config = dict(
    n_layer=19,
    head_dim=64,
    activation='tanh_gelu',
    norm_place='pre',
    parallel_block=False,
    init_std_qkv=0.0163,
    init_std_o=0.00265,
    init_std_down=0.00265,
    init_out_by_depth=True,
    warmup_steps=205,
    decay_fraction=0.637,
    final_lr_fraction=0.0,
    batch_tokens=131072,
    steps=3687,
    dataset='wikipedia_en',
)
MLP neurons of a small language model. Each row is named by its layer, matrix (up: input weights; down: output weights) and neuron, and shows model dimensions 32-159. Each number is 500 + 25 x the weight over its row's rms, rounded and kept within 0 to 999. Numbers have three digits each.
After each neuron's rows, "fires on" lists the tokens most often at its 100 highest values on Wikipedia text that the model never trained on; "fires in" lists the words (lower case) most often at its 100 highest values on Wikipedia text that the model never trained on. A number after a token or word is its count.

L8.up273:467491463477505545491524519494507490507421510578520508496475499468495497495514492472517556506455536472537517476497501512507495498525499461504492528530491468461540496502488502522513554486530490517525453525495514483470538489498498515511524530556546473500474490566505524480496518522497519505498522501500535493516500518473517470489500492527526482526505534496469504494486534538539443523503
L8.down273:524509481505464496524469488453473535506535481498491482531513489543497509536513489499465488486528484564456501476533480510531476446492508533509486485511466528540499472467526510519491459511485508533477546472483508512495492513502508486482509499516447525459515513490542493510476545496512437511504448536445474521518467486548478493555496483561509467468493483490488475523489472466501530483469
fires on: " also" 56, "According" 6, "go" 5, " To" 4
fires in: "also" 57, "according" 7, "yugoslavia" 4

L7.up257:553489538505484491552487478501557471528488456498522521479482517535470500526513493546484470492474495473503507462506499472452516472523499473528487485512507532434505500522465461512492510513495510454451513517539503518502503491541506496512510506504522507509477504538490497468518513508516501481474490555506541505479481525499511508480491483482528509513514501499511523463502552498516487478523
L7.down257:519520501493489482492535460512486536492515495495494496522481494452532504450514507489515502475536501540482476531467492503501485495474487514473548457526508479529485517510564527490439514458506468554530470535499515478482496510523509572488468479499455476534528504489470507501492499533466470488502477509477501506465501519505503497531520514491467526499491504511485498531521499499514500531468
fires on: " has" 44, " had" 23, " founded" 4
fires in: "has" 44, "had" 23, "founded" 4

L3.up542:535532496518522528521488481451530502503491509497492524531496521489485502465502481479531506531462481460525499509517510481489462532495487471502516476517497509480505485516525530499559495479460508490499511468448523527558473505513473493475465494448490456510494491493492493522536451527507502484487498566534490481473507497532493473497538516536497523498514470498517541514496503541491489504485
L3.down542:497504522521490528503481473516514522508504500531494476518500485490463513530538468541467493501509453485506529484503501474514495484499512512486476501526491506468465539481548532470508480483542504457515499487513535519511486564500494479502502521488475469485478484471529490549498512511476496439511482499521482470485482505513504457463479501503445513523464429515510505539540464508488480475468
fires on: " an" 99
fires in: "an" 91, "anion" 4

L2.up364:512483543561484523509489557463511504494527543471555573503506498534483456472486472533496505462500530510526508493524461504501485481488494497527519524537522487489487517506524536487555493488503494499487475511485489483517461501513518500503479516520558471525484467486547473473498437512476476492476507464518510493499498499518518488478488516519519522505527480531467448490498486534459468487525
L2.down364:495511558438503501496532492481514505529476514479451526489469463511442506487509489478512486517534514509489503485520489528505494449464527532527549505481522492538466530454555496548531522546504511481495431521475522480523521504469484499509515506531525532497478531492507557513514478494524461499532529461489533505478481451479522483494498509518485491506530485535485459509475511505468533508512
fires on: " film" 23, "ten" 14, " time" 10, "ass" 7, "itch" 4, "ng" 4
fires in: "film" 20, "nintendo" 14, "time" 10, "guatemalan" 4, "chassis" 4

L3.up423:477516520498517450551522517490487506463532514493505512528477490471496494494452517492481504497495498438471479502516473489493477532490455502500475484515479521482515502538514519516536490517462456522477502470508518480519565481463531519501500506535507495552492426470543477528490514536481515487468515550525474487486490523519531519477531448496512479514503507497521505532495520525515487491511
L3.down423:523513482498505511475503470503504481504495480480527485525546484507528508531522500504520492478526479488492498503520519506484555477490505507472493513512531494537467453536560513486488505492531499495520506473504512499509532508530562505551490466464482507482492496496483458508504497485512516442503479514490473482490508467487475527538464530495503456475508448528546529470466506487567533515522
fires on: "As" 21, " He" 20, " An" 13, "An" 12, " became" 8, " Although" 6
fires in: "he" 18, "as" 17, "an" 10, "became" 8, "although" 6

L14.up358:461504496496505533525531503526466483510493562572485482494505502487490511485484487514515501501466453508512515495516492495510499526530531525464520530522500493505530469504545513486490495479458495485462505478512516508495553497494454531492462544525480466511535530535501500478527476471507522495518544515485529497511508521486502499489467481528492493504535480528474515510499482520487505528529
L14.down358:498484539556480471539531497485485484500527454489503554492497494520547513503529510512489516496496509497458493498505482467506444466497507480502491482508502517494480505536542486493502513497483496501523484529506515493525461526457501496484526523462508499490481501465474482536474496478518513506489530496499517464499471485484518535503507524527463520527508538518473515526483550525493484484479
fires on: " to" 47, " help" 5, " of" 4
fires in: "to" 47, "help" 5, "of" 4

L2.up449:490505507530498506495518515467478478496485528488511510466443531512486533457480521497480458499489481440575503520514491512457487539494462490513555515515514502474537486482531476496486491509507523492459483455477516491509532505490537495478498521456509497504485487438499444499499499525493503500453513493514503499473516481508524474520510507502572489539510476484528498523499495501493533498510
L2.down449:478544475496484477512511487543498505473506469537489477556501496523488524499521486542539482479550481522508459457513545478503474539493532507510514524474499510514514460531561528492486497470480486507512493479486580487495493487482514490513500541512492490494496445474519498504482481488476497520465516502501474477537500477507486462464482529507470501532544433507509491517555472493468451450440
fires on: " an" 99
fires in: "an" 92

L2.up86:448533450517507489502512504491504516488520509515476509500514548477490486479487513517510501551505540510493499489479520465506460489518502469502542492461476520492518468448507528448510525465480485514509515476556462512479513506476518500473518497546499502479463502528510477514511499519513489482489513520500505550564524529488545485509505514523504468522488464517498497493466527481524458505497
L2.down86:524535530489535480440513481503491474483545442489501507507450468500514471513533493530467497508508475490518573509517459516540473499508504483542505587536491522519494514535467462505494500547495492509473473489486520478489494510519506482504514483479489460492498499477522528506507473493517493517507448494511519446458496489462476520504509505504515471507494454465536479501531520499501487483481
fires on: " also" 80, " Anderson" 4
fires in: "also" 80, "anderson" 4

L5.up313:489524494466520519521505501526492487527479513517496506484475504482477494458526453510512502505514493522504516499500496533505515488507514475427499553510483493500502500454541495464509520473446520490527506478483461488509492447526523529455512549501473477505505525530519492475493490496484483507482557517510488591461502511506467475509561502520511518515527466477483505512493487486497488550492
L5.down313:533454506474486503452491505466503511465480469500472491491520513522520509542528527494500515499489477490508467521488510505487485504502493559565516512489501491571474471534488478471456485481533485493517492519547550506489535534480489476537515450488506512505503473455486492515530485515572494479489449514499481448527486445504504513504480508467474459500496508467490480469506519527480486474522
fires on: " un" 22, " the" 20, " of" 16, " ab" 9, " dis" 6
fires in: "the" 25, "of" 16, "a" 5, "for" 4

L2.up389:470517530502503488576532493461491473528497504479486488479508485518487468459482513515471505515479537496463474563543498504512528510498506494466521459521527563448513523455522468529500523495475485472501460481496483499515488445505465539488507567564506527472464479499525509518521499516499490487501528481534502496478492514513470485447528489508533478511523505527501518547508519474519538508509
L2.down389:543545434479536506501477471493494517547476477524518473515515489566498478512489481500536485525502528502461540505542491492477529513469487537461537457522491502483519471471536520500502489492527519511489471476492472513471473492488504479510503487490517506507529517488539502527517490497523499476491451442477501486500503493474498476492505513484532439428552513492485507549504502473489545492471
fires on: " there" 22, " There" 16, "There" 10, " age" 10, " whole" 8
fires in: "there" 43, "age" 9, "whole" 7

L15.up464:475534512528482500538522507429508528475511510464473493495518528511504532483468488501521495482504507483477479514532500496524454536549444470518508521531497507443512506476512478503494499504462516502493525508519527529507515518495505552479488486500527558520458511472523497508512473457509536474520522495521512505460490520506477532502540491505506488501505499479512504469499509487465471474524
L15.down464:502534519524497518517436510509504489522527510479485513438469477520549499510476502543490526516482506531472488500524514499513510505543487503486519450469481534498525477510513516508504486504472471514482494474527505513477466478517491463538498485544508488505488493485512490498516516507499477527517489489475523514495493477507513447500502493467519481470472466491519498486507491481480532534538
fires on: " There" 15, " may" 14, " can" 14, " there" 9, " rem" 6
fires in: "there" 24, "may" 14, "can" 14, "august" 4

L15.up255:496510514526538521534491466551466508494478559534557497488503500477474492465516478510527485472522482488481465446490486496485508530493554440437534524508505494484489487502507518535475486494511500507482492489527538441535517480486513552505479486508484522513529502516566484517504502528498502488490509501486487486502508496506457471472514515534520477507548474558508560534480532501481499487504
L15.down255:466493492519553519517503570542514525502484492562507563499495480485419496440463476517520570505495438485478490516492512498507473505466490467479491509493522508499500522488475540471513519469508490463472559471499489492514472493522503476497504472512560471513466490510517502510522536488503495477441502503494478488484497478510501499471498526542491522492497498510495520482476486492519531466519
fires on: " an" 60, "An" 7, " An" 6, " Br" 4
fires in: "an" 62

L2.up521:471510541468521559504499526504527508522482509502507506514466541471519489507490466498510509490487499480484492460496475486516518492484483507515488530553486506506504503485552473467498508486509482518476524473508497525499522523513531540474500517466507487521494483486502492511524521524467505478486524461544544480474490499473483509535534445517491465566496462530523481496481487509504484507515
L2.down521:483514477484505473506495472482532503511478502503492534508522528525630530491533526504466497506514448522517476482517504510466518464514507503480517529483538466508485447520551522517482473466508479504525480515482518479506506542497508522484507519528500507467503550491535516497506521478510523529521524503459469457551458466516479480464506552491485485482505511534485505512522546458484485484507
fires on: " by" 37, " for" 28, " of" 12, " a" 8, " as" 7, " was" 5
fires in: "by" 36, "for" 27, "of" 12, "a" 8, "as" 7, "was" 5

L2.up167:470502507510515485516605482475515486482471528498473520512485494504480550476506487449486527495516496525489491508524530454522485509513441468518501490494529535498451500473522512512494504540530486498482514476529477501484540495474494534529488515513520486511500458569511485487509443521494434487504533514494532513479508444496472491494553473480505475483505539497513557526519478514506523491501
L2.down167:468521487541480488542503491507548532511547514476488557495529448504457512464465479495500541520517498504462442506507516469467492506535500470500502475486530504532493471549562489488511521497522487503450554543520501522511515492530491520524506465518496526473499464515510497514475460508494492464506522565448465481503490503499512495512500514507475526517531431499492524508512507496467506476498
fires on: " from" 28, "at" 9, "ill" 6, "ll" 5, "From" 5
fires in: "from" 35, "between" 5, "platform" 5, "moreover" 4, "since" 4

L16.up49:529512537505504535541458516520486495477496520545550467498517504464485453488497499488560517503523465499534489484489477492465528507448489492520514492460502496466518489453510489473543542531495523517493500492518523471510522480471457509498464534499517500501525517460514491514543498525483510493474502521519510499534487517502503495486496504499526506560495478507483534505503481499482492527435
L16.down49:576477508529496488512435533519517504524491541500498486458509497518473462502551470485517525541490533539512496517450520544516507479492504506502490522496506493500466457473484529519463531491539533456509509493464506494518495505473509523552501481520543463488514496494512525517511519502526488520533476482456562488478490462523495506523453495552518510484480494536521491525458532472471511489476
fires on: " an" 77
fires in: "an" 76

L13.up23:517527529552501486501536506493525517503532540498552486496523513481484468470512509506465503523454504438494495442483462500536475510478525528470492504495507455485485466479514460493530526509494492495539530497504526492515485500527482440501457546495516535518488522494513464543507494509500518464513492534523520461453526517521499456495534493511482485527546474505502494480498521545511507498494
L13.down23:471521515466452500524495496516523530517496493497518549480519507477509524448500518489454487515479531461506513496463477472504510489506490532511445499506524464528536505530530478512478528475579514492546501514500490470481509513489493508471545490516500517514486500477535517497493531494494460524526536473480492512516484487475500505494477594506479521484535502552531508501444492472502505540511
fires on: " a" 36, " an" 10, " is" 7, " Density" 5, " population" 4
fires in: "a" 36, "an" 10, "is" 7, "density" 5, "population" 4

L5.up41:495471523506508490509467467453469528478439497438499521529507514527503485521498514492517468468569470445500518490522588500489463503485503466486518511477480453487546496487499482488502510504514560486488499497537503467483508475501500497489477506497485483474530517495511486496556512489494499503527513514515466501519471474502502525494512493537487438498510480496494510503496460537549441491500
L5.down41:510529470492544470459511562508496492479524525539492486506516452478510516496477457528472503523460512518528491560482492490490508514522475515518504503548433460499475503480497528504519462473523460489498529510465454484505521525509458543470497498496554535523536495509469488483551519516523510497487472468517510523493522492523502530459525511511474512481492477530512511489471510505502533523521
fires on: " years" 31, " an" 16, " said" 12, " States" 6, " say" 6, "em" 5
fires in: "years" 31, "an" 15, "said" 12, "states" 8, "say" 6, "assembly" 5

L6.up361:571517523504513519554490502499473580513537508528533513484501505480499462477516516484471503482520482513489497476516459471505468535480481479495491516473516541507529478489514481479547506542526503496516473506514532518530482496464467521519489549530525518465489497479508497517545516529502500473504503517522516515528522510512515516480546494546483501533525465487532519473522478481492467511468
L6.down361:480482510540492464486471499517502527535528508515500527520516503498495510508534512542460523524520469507493522496518524483521518520496481470529514529538493536489496508515582485484495515469517500509498444498504489498490476547467497498486546511452479470474491473470531548510509507494505530430518487515508475505513507473482505472491534538516468504491495495515488523520543508450444485485484
fires on: " an" 77, " not" 5, " to" 5
fires in: "an" 75, "not" 5, "to" 5

L16.up367:491505520430500505525520509505461518489527481534491540520484476556504495495486485529475497482504477537485488481522512517510529518488492525467492509502479538452515491497520485480468497523509495507484488498507518511494538525467492478462501589532505482499535486528530480485515530488503510485503527510509498518472507515502464476483557462540527513531527527451479555535544468509513475501528
L16.down367:466483525518479481502542528522514467522494517520489481517503516532570524494518508524513485517499466506515490457504474492510487492486550471484526469483491451520457471523498518472535507486550472432510486543531541508451535501499467492547464486457555508508465508477490510489526497527460471504502505504523472504504494498494463536523493511523474486491515501493491521505520520514500509488528
fires on: " in" 20, " of" 19, " to" 18, " des" 11, " for" 4
fires in: "of" 20, "in" 20, "to" 15, "for" 4